Weights of a small GPT-style language model, trained from scratch on English Wikipedia.
Training: a variant of Muon for these matrices, 136M tokens, 4157 steps.
MLP neurons of a small language model. Each row is named by its layer, matrix (up: input weights; down: output weights) and neuron, and shows model dimensions 0-127. Each number is 128 + 24 x the weight over its row's rms, rounded and kept within 0 to 255.
After each neuron's rows, "fires on" lists the tokens most often at its 100 highest values on Wikipedia text that the model never trained on.

L5.up213 [ 85 147 111 154 158 112 122 141 137 116 110 107 119 158 109 137 108  90 120 131 150  84 105 160 122  64 125 119 152 104  81 102 129  67 130  96 127 100 113 169 172 108 143 125 106 157 126  91 153 125 101 170 159  99 131 119 106 114 174 114 137 112 126 136 152 155  88 121  96 116 130  79 123 110 131 127 182 123  99  98 110 115 155 134 142 140  93 107 150 133 121 132 146 125 132 131 136 129 160  97 131 132 113 161 138 105  84 128 104 123 114 110 111 147 115 125 118 130 146 122 140 158 166 149 126 181 153 137]
L5.down213 [147 103 112  95  95 160 133 166 149 138 132 172 105  94 121 101 148 160 136 111 117 145 138 112 155 152  96  93 139 100 105  83 181 167 157 121  98 126 175 126 144 163 116 131 132 152 122 159 106 157 106 104  94 133 112 129 146 151 131 159 134 112 128 150  77 116 129 175 115 135 121 117 135 127 140 122  97 148 184  87 137 134 137 132 107 139 122 152 102 138 111  81 144 143 102 123 131 122 155 149 161 131 112 133  59 122 107 135 110 139 124 100 154 134 147 136  95 133 103 149 139 161  94  93 139 147 129 109]
fires on: " in", " January", " May", " years", " In", " year"

L2.up327 [113  69 113  93 115 132 116 158 177 108  88 152 101 165 110 134 160 161 100 116 106 115 127 118 129 103  99 133 102 128 115 138 129 138 143 120 132 129 130 100 151 123 145 124 134  93 152  95 138 139 145 119 137 107 124  99 100 119  88 140 147 148 107 154 120 106 134 119 147  97 122 150 140 103 130  92 154 125 133 123 189  87 169 141  97 102 100  97 147 135 132 184  85  98 138 183 104 149 126 124 147 141 104 117  62 109 152 193 152 147 109 126 149  90  81 146 127 149 151 135 159  99 170 126 125 126 124 113]
L2.down327 [146 121 148 143 145  95 118 128 156 121 142 153 157 169  89 129 140 143 124 119 116  95 139 152 120 139 137 133 152 107 134  97 117 131 153 154 105  96 138 108 109 134 112 115 127 133 134 135 137 117 111 114 172 101 135 141 172 121 108 100 129 102 110  99 160 130 106 153 127 143  83 113 141 139  93 157 133 118 170 141  79 150 154  92 172 160 142 155 128 102 117 105 138  87 182 135 103 152 123 115 143 111 173 114 171 148 127 125 110 178 106 185 100 155 164 131 127 151  90 123 152 143 102 104  93 141 168 110]
fires on: " The", "ab", "ion", " For", " In", "ount"

L2.up606 [153 113 125  67 170 115 145  98 123 155 135 133  79 102 123 145  83 180 111 107 140 140 131 128 184 155 100 177 168 101 107 113 143 198 135 121 141 153 106 107 139 147 122 142 143  97 148  83 138 114 158 122 115 127 141 135 140 134 127 153 113 123 113 121 120 142 131 102 133 143 166 123 134 119 102 128 113 125 143 158 146 102 164 133  86 165 136 107 148 101 135 125 177 168 139 111 144 133 117 154 123 159 108  91 121 111 118 160 106 149 143  94 128 142 118 132 129 174 134 115 136 160 145 165 100 100 106 108]
L2.down606 [156 143 133 159 130 176 107 147 146 141 122 137 112 129 125 137 131 120 150 150 112 117  69 100 112 137 159 139 112 105 118 110 104 137 117 126 146 115 140 151 126 131 118 134  84 139 111 158 140 179 141 146 103 116 135 127 141 103  83  91 146 146 136 126 120  81 139 159  94 122 154 177 186 131 143 101 153 140 141 128 113 150 143  95  95  92 175 145  94 134 132 132 126 131 108 115 126 117 118 132 155 107 134 133  94 107 137 104 113 121  86 159 140 166 131 132  95 115 157  85 121 116 138 152 164 131 152 132]
fires on: "en", "—", "an", ".", " to"

L2.up124 [139  91 149 149 159 114 160 102 140  93 126 147 163 109 151 149 105 133 100 107  75  91 113 128 167 102 129 130 119 105 105 137 160 138 104 154  98 162 162 109 129 128 136 142 143 121  89 138 160 124  91 143 125 114 138 165 127 121 171 133 123 141 119 118 137 121 163 150 190 156  93 123 113 125 115 150 131 100 133 156 143 179 135 108 139 124 144 131 135 135 143 134  79 118 161 130 140 113 132 113 129 105 143 129 144 112 142 112 119 102 131 119 107 159 142 147 120 129 160 128 132  70 164 113 124  94 146 128]
L2.down124 [130 166 157 136 149 103 164 113 126 156 100 173 128 142 127 106  74 114 140 118 129 100 136 130  75 143 129 126 108  98 140 109 151 156 141 106 123  80  98 154 134 153 124 122 139 138 122 137 143 105 150 105 144 160 155 152 155 122 185 117 133 115 103  87 122 112 119 139 101  98  96 123 102 145 142 148 119 159 135  98 135 113 109 163 172 100 126 150 129 145 118 119 114 116 121 124 187  91 150 124 141 176 147 155  82  98 110 172 135 173 139 100 148 150  90 146 120 144  97 130 141 112  89  79 140 133 141 161]
fires on: " the", "or", " as", "j", " joined"

L5.up144 [143  68 120 128 134 109 124 175 163 152 125 169 141 121  97 154 129 147 108 138 111 167 127  98  86 118 118 153 160  95 155 106 128  92 137 167 152  88 169 145 160 159 135 109  78 112 120 115 133 101 127 110 151 174 131 120 154 159 135 159 172 155 127 165 116 153 118 115  89 120 156  92 150 153 141 130 145 130 108 107 153 111 135 143  95 114 149 119 122 120  97 152 119 164 164 133 132 118 114 145 116  87  86  74 102 149 141 109 140 152  92 129 129 136  96 144 139 117 131 116 153 133 142 112 159 115 145 157]
L5.down144 [134 130 111 131 127 138 136 125 102 156 103 144 119 106 130 130 170  86 118 106 166 160 165 154 119 131 131 134 185 151 153 107 161 133 138 130 169 119 155 113 131 131 123 150 140 152 152 150 111  96 147 106 126 128  71 103  80 148  98 147  95 143  79 157 175 130 132 147 132 105 141 163 143 113  99 124 157 109 144 135 154 131 122 136 123 106  86 135 104 159 141 126 105 111  70 134 150 115 103 130 108 144 154 152 148 148 124 119  96 146 125 129  90  91 176 114 100  97 131 107 122 139 131 180 130 151 102 154]
fires on: "–", "/", " \"", "l", " '", "k"

L2.up746 [143 135 144 139 144 146 189 124 108 152 130 100  75 142 130 142 126 165 127 169 157 127  98 103 104 164 115 163 145 102 125 153 109 118 142 140 106 157 186 114 123 135 103 111 127 100 146 103 146  97 145 138  86 137 142  80 159  93 146 165 161 122  91 167 128 136 131 152 129 102 117 110 128 108 103 105 116 103 136 151 133 120 129 105  94  94 133 108 125 129 137  95 125 121 101 189 143 130 115 118  97 135 190 100 136 157 170 128 100 137 124 105 145 111 108 125 143 164 150 123 113 107  97 160 129 103 162 140]
L2.down746 [167 122 135 102 144 156 105 115 127  92 140 149 144 119 115 143 129 190 136 130 118 143 153  95 129  90 113 147 134 107 186 146 123 124 135 141 126 100 163 148 135 154 111 124 135 124 126 156 124 129 169 135 120 141 146 134 112 104  75  62  93 135 115 111 128 123 188  91 120 126 165 101  90 110 135  88 146 146 107 136 125 157 140 122 173 130 135 106  92 118  96 118 167 142 161 109 119 117 129 147 141 140 135 117 127  97 120 128 105 118  93 180 126 140 143 123 142 117 172 120 130 171 136 105 121 150 126 121]
fires on: "en", " to", "er", "ed", "-"

L6.up614 [116  90 165 110 150 129 118 138 160 118 140 179 176 155 100 128 145 132 116 166 161 111  98 124 122 105 121 168 134 173 117 124  82 120 137 107 121 120 132 133 124 156 100 160 126 134 150 133 162 123 143 130 151 134 118 127 126 107 165 121 100 129 140 137 127 117 152 140 115 116  89 129 125 122  94 164  79 101 146  64 163 154 184 131 125 122 123 160 127 154 182 148 124 129  79 104 153 111 147 146  94 133 110 152 107  93 116 118 106 114  94 147 121 127 117 119 119 206 152  92 123 146 103 134 132 121 148 131]
L6.down614 [111 163 159 117 125 152 157  96 158 121 134 168 121 146 152  97 146 158 123 134 135  92 161 116 131 107 120 134 112 115  68 136 116 115 153 135 144 118 124 112 117 160 168 165 103 134 111 115 128 137 118 112  94 122  84  88 114 136 124 131 150 131 157 148 128 162 125 107 137 160 133  83 131 112 105 130 138 163 121 134 166 143 122 133 141 156 151 147 124 103 158 137 126 148 163 104  73 141 127 137 165 123 133 163 115 139 123 132 184 152 134  89 154  94 146 157  88 131 114 154 101 120 141 138 151 124 172 101]
fires on: " |\n", " in", " In", " on", " up", " E"

L5.up69 [106 106 150 144 157 129 143 119 142 156 170 137  97 120  76 143  93 152 125 119 134 161 110  93 126 134 162 141  98 129 111  84 117 128 165 138 134 150 121  81 120 118 145 146 127 134 128  80 144 126 153 111 133 142 118 153  78 133  99  95 113 168 162 174 143  96 129 144  84 116  65  96 164 122 141 131 129  99 173 145 143  92 118 145 185 130 117 121 115 109 102 179 113 165 116 106 106 131 153 106 137 121 115 141 135 135 106 152 115 140 124 148 152 133 133 120 151 117 142 136 113 102 124 161 199 119 108  97]
L5.down69 [118 119 148 112 111 156 134 122 135 126 128 115 121 126 124 106 125 144 103 122 133 137 114 122 117 123 128 140 133  81 113  83 103 130 140  88  79 114 138 138 114 120 105 111 104 120 158 131 115 140 109 153 159 146 144 123 108 152 157 153 151 120 123  94 112  94 119 103 139 102 124  94  82 115 105 114 189 118 111 159 117 117 161 108 182 125 141 118 111 160 104  98 102 109 125 191 109 145 192 154 131 158 125 121  96 118  99 138 173 137 107 148  67 142 121 126 130 143 163 142 126 115 109 122  82 150 136 154]
fires on: "ed", " written", "ated"

L2.up678 [154 115 160 170 138 123 101 111 126 135 106  66 164 166 155 103 157 154 125 155 132 101 121 130 145 118 110 100 140 145 130 167 117 124 160  97 158 155  96 117 126 101 152  78 139 141  87 139 140  88 181 118 131 153 183 109 125 104 148 118 134 109 141 111 121 139 154  88  82 163 127 147 104 107 132 110  99 113 130 108 120 109 141 113 222 111 128 149 144 116 128 180 148  98 124 111 110 100 140 139 182 108 149 137  82 144 115 148 133 100 111 124 113 153 158 138  98 124 124 129 133 129  98 144 106 106 128 124]
L2.down678 [136 143  97 107 106 144 196 106 150 113 117 119 134 108 114 134 149 140 118 176 143 165 151 104 128  92 131  77 160 131 121 152 122 163 113  82 118 116 146 124 134 156  74 105 161 145 190 167  64 130 102 135  88 101  94 183 146 167 137  92 168 134 136 164 111 154 129 109 141  90 144 134 145 106 146 181 122 113 173 110 174 152 120 170 142 130 110 132 115 109 138 123 137 142 124 124 166 145 106 126 149  99 112 140 116 124  97 153 149 106  97 159 139 132 162 132 153 104 135  87 128 123 149 149 115 139  90 102]
fires on: "b", "f", "w", "ab", " few", "if"

L6.up587 [141 146 151 135 135 103 139 117 105 156 121 162 193 175 144 140 132 106 134 143 155 120 142 150 116  86 132  97 132 125 151 122  91 151 143 117 170 114  87 147 161 137 110 117 135 128 123 104 131 100 115 102  73 124 156 107  99  97 100 135 151 117 151 154  91 159 125 156  80 117 146 112 168  79 137 131 186 132 109 130 109 115 141 138 107  94 128 142 139  88 156 170 144 145  73 114 152  97 132 130  93  80 156 111 111 126  95 109 154 136 123 119 144 153 105 121 160 130 117 122 100 147  74 135 149 136 135  91]
L6.down587 [151 184 127 132 168 152 106 111 122 160  90 152  83  98 150 174  92 119 128 125  97 149 166 113 111 113 124 144 125 145 106 124 113 132 143 105 155 114 126 100 125 171 112 138 140 158  95 156 150 100 115 138 132 122 128  98 199 114 146 106 145 114 127 104 165  70 110 128  63 138 124 101 113 128 117  76 134 101 124 187 124 151 148 154 170 128 143 127 188  66 122 165 149 140 134 104 118 122 121 127  93  96 139 136 159 141  91 131 143 119 168  58 152  99 121 147  81 103 118 103 102 138 106 127 154 117 102  96]
fires on: " p", " def", " ext"

L6.up487 [172 168 108 107 172 136 100 121 115 130 108  99 152  92 138 121 187 141 129 104 157 109  80 119 129  79 174 129 153  78 114 122 119 161 143 138 150 144 167 128 141  98 124  88 144  90 165 100 157 103 112 128 124 128 143 121 104 134 155 147 148 133 122 128 153 119 110 134 127 155 108 153 119  75 124  95 158 156 118 108 139 120 154 137 121 129 145 121 112 132 120 124 154 133 160 118 108 123 108 103 106 119 107 121 113 122 107 110 128 112 125 154 165 147 106 156 114 127 135 123 104  89 127 106 121 189 135 130]
L6.down487 [145 159 143 116 121 130 142 138 119 113 144 122 132 198 173 136  83 133 118 125 123 120 110  96 180 150 109 111 170 130 126 122 171 117 151 141 129 169 127 142 144 144 114 113 146 138 166 105 106  94 115 131 107 137 115 104 150 169 101 156 136 136  94 113  99 139 120 138 117 123 169 132 172 128 101 120 136 146 104 125  96 108 116 130 153 163 125 106 133 144 105 116 103 134 161  86 149 165 147 128 105 116 125 137 137 104  84  80 156 120 148 121 139 133 129 168 161 102 119 139 139  97 109 128 133 149 119  50]
fires on: " pre", " r", " not", " en", " sub", " En"

L2.up552 [ 99 129 154 111 152 125 124 107 132 121 154 136 149 100 139 100 139  77 106 137 124 124 124 139 114 134 142 142 101 159  97  97 148 128 176  99 126 124  87  91 121  84  86 120 159 125 100 152 166 140  94 141 131 118 146 113 177 122 175  93 155 112 141 104 128 139 118 169 106 152 125 132  84 124 129 140 100 127  90 135 138  79  85 113 139 148 141 111 114 156 164 142 176 108 120 109 123 137 129 119 114 188 139 163 144 103 135 153  94 155 139 164 105 177 135 131 168 135 115 139 129 146 127 140 117 165 126 103]
L2.down552 [147 119 117  88 164 171 159 114 122 143 165 145 118  90 118 138 124 107  91 125 120  61 140 106 149 147 106  90 113 119 125 101 117 122 107 174 153 134 150 120 125 146 163 127 120 141 116 157 115 146 114 144 113 133 163 122 147 134 102 158 102 124 130 160 139 143 128 134 115 129 120  81 122 137 123 128 122 142 158 169 149 131 140 115 120 154 106 136 160 133 128 125 158 147 165 145 188  85 106 113 136  92 148 112 148 180  70 143 134 102 115  86 153 107 127 132  71  91 123 135 100 155 171 113 122 123 148 131]
fires on: " on", "ing", " up", "Early", " there", "ide"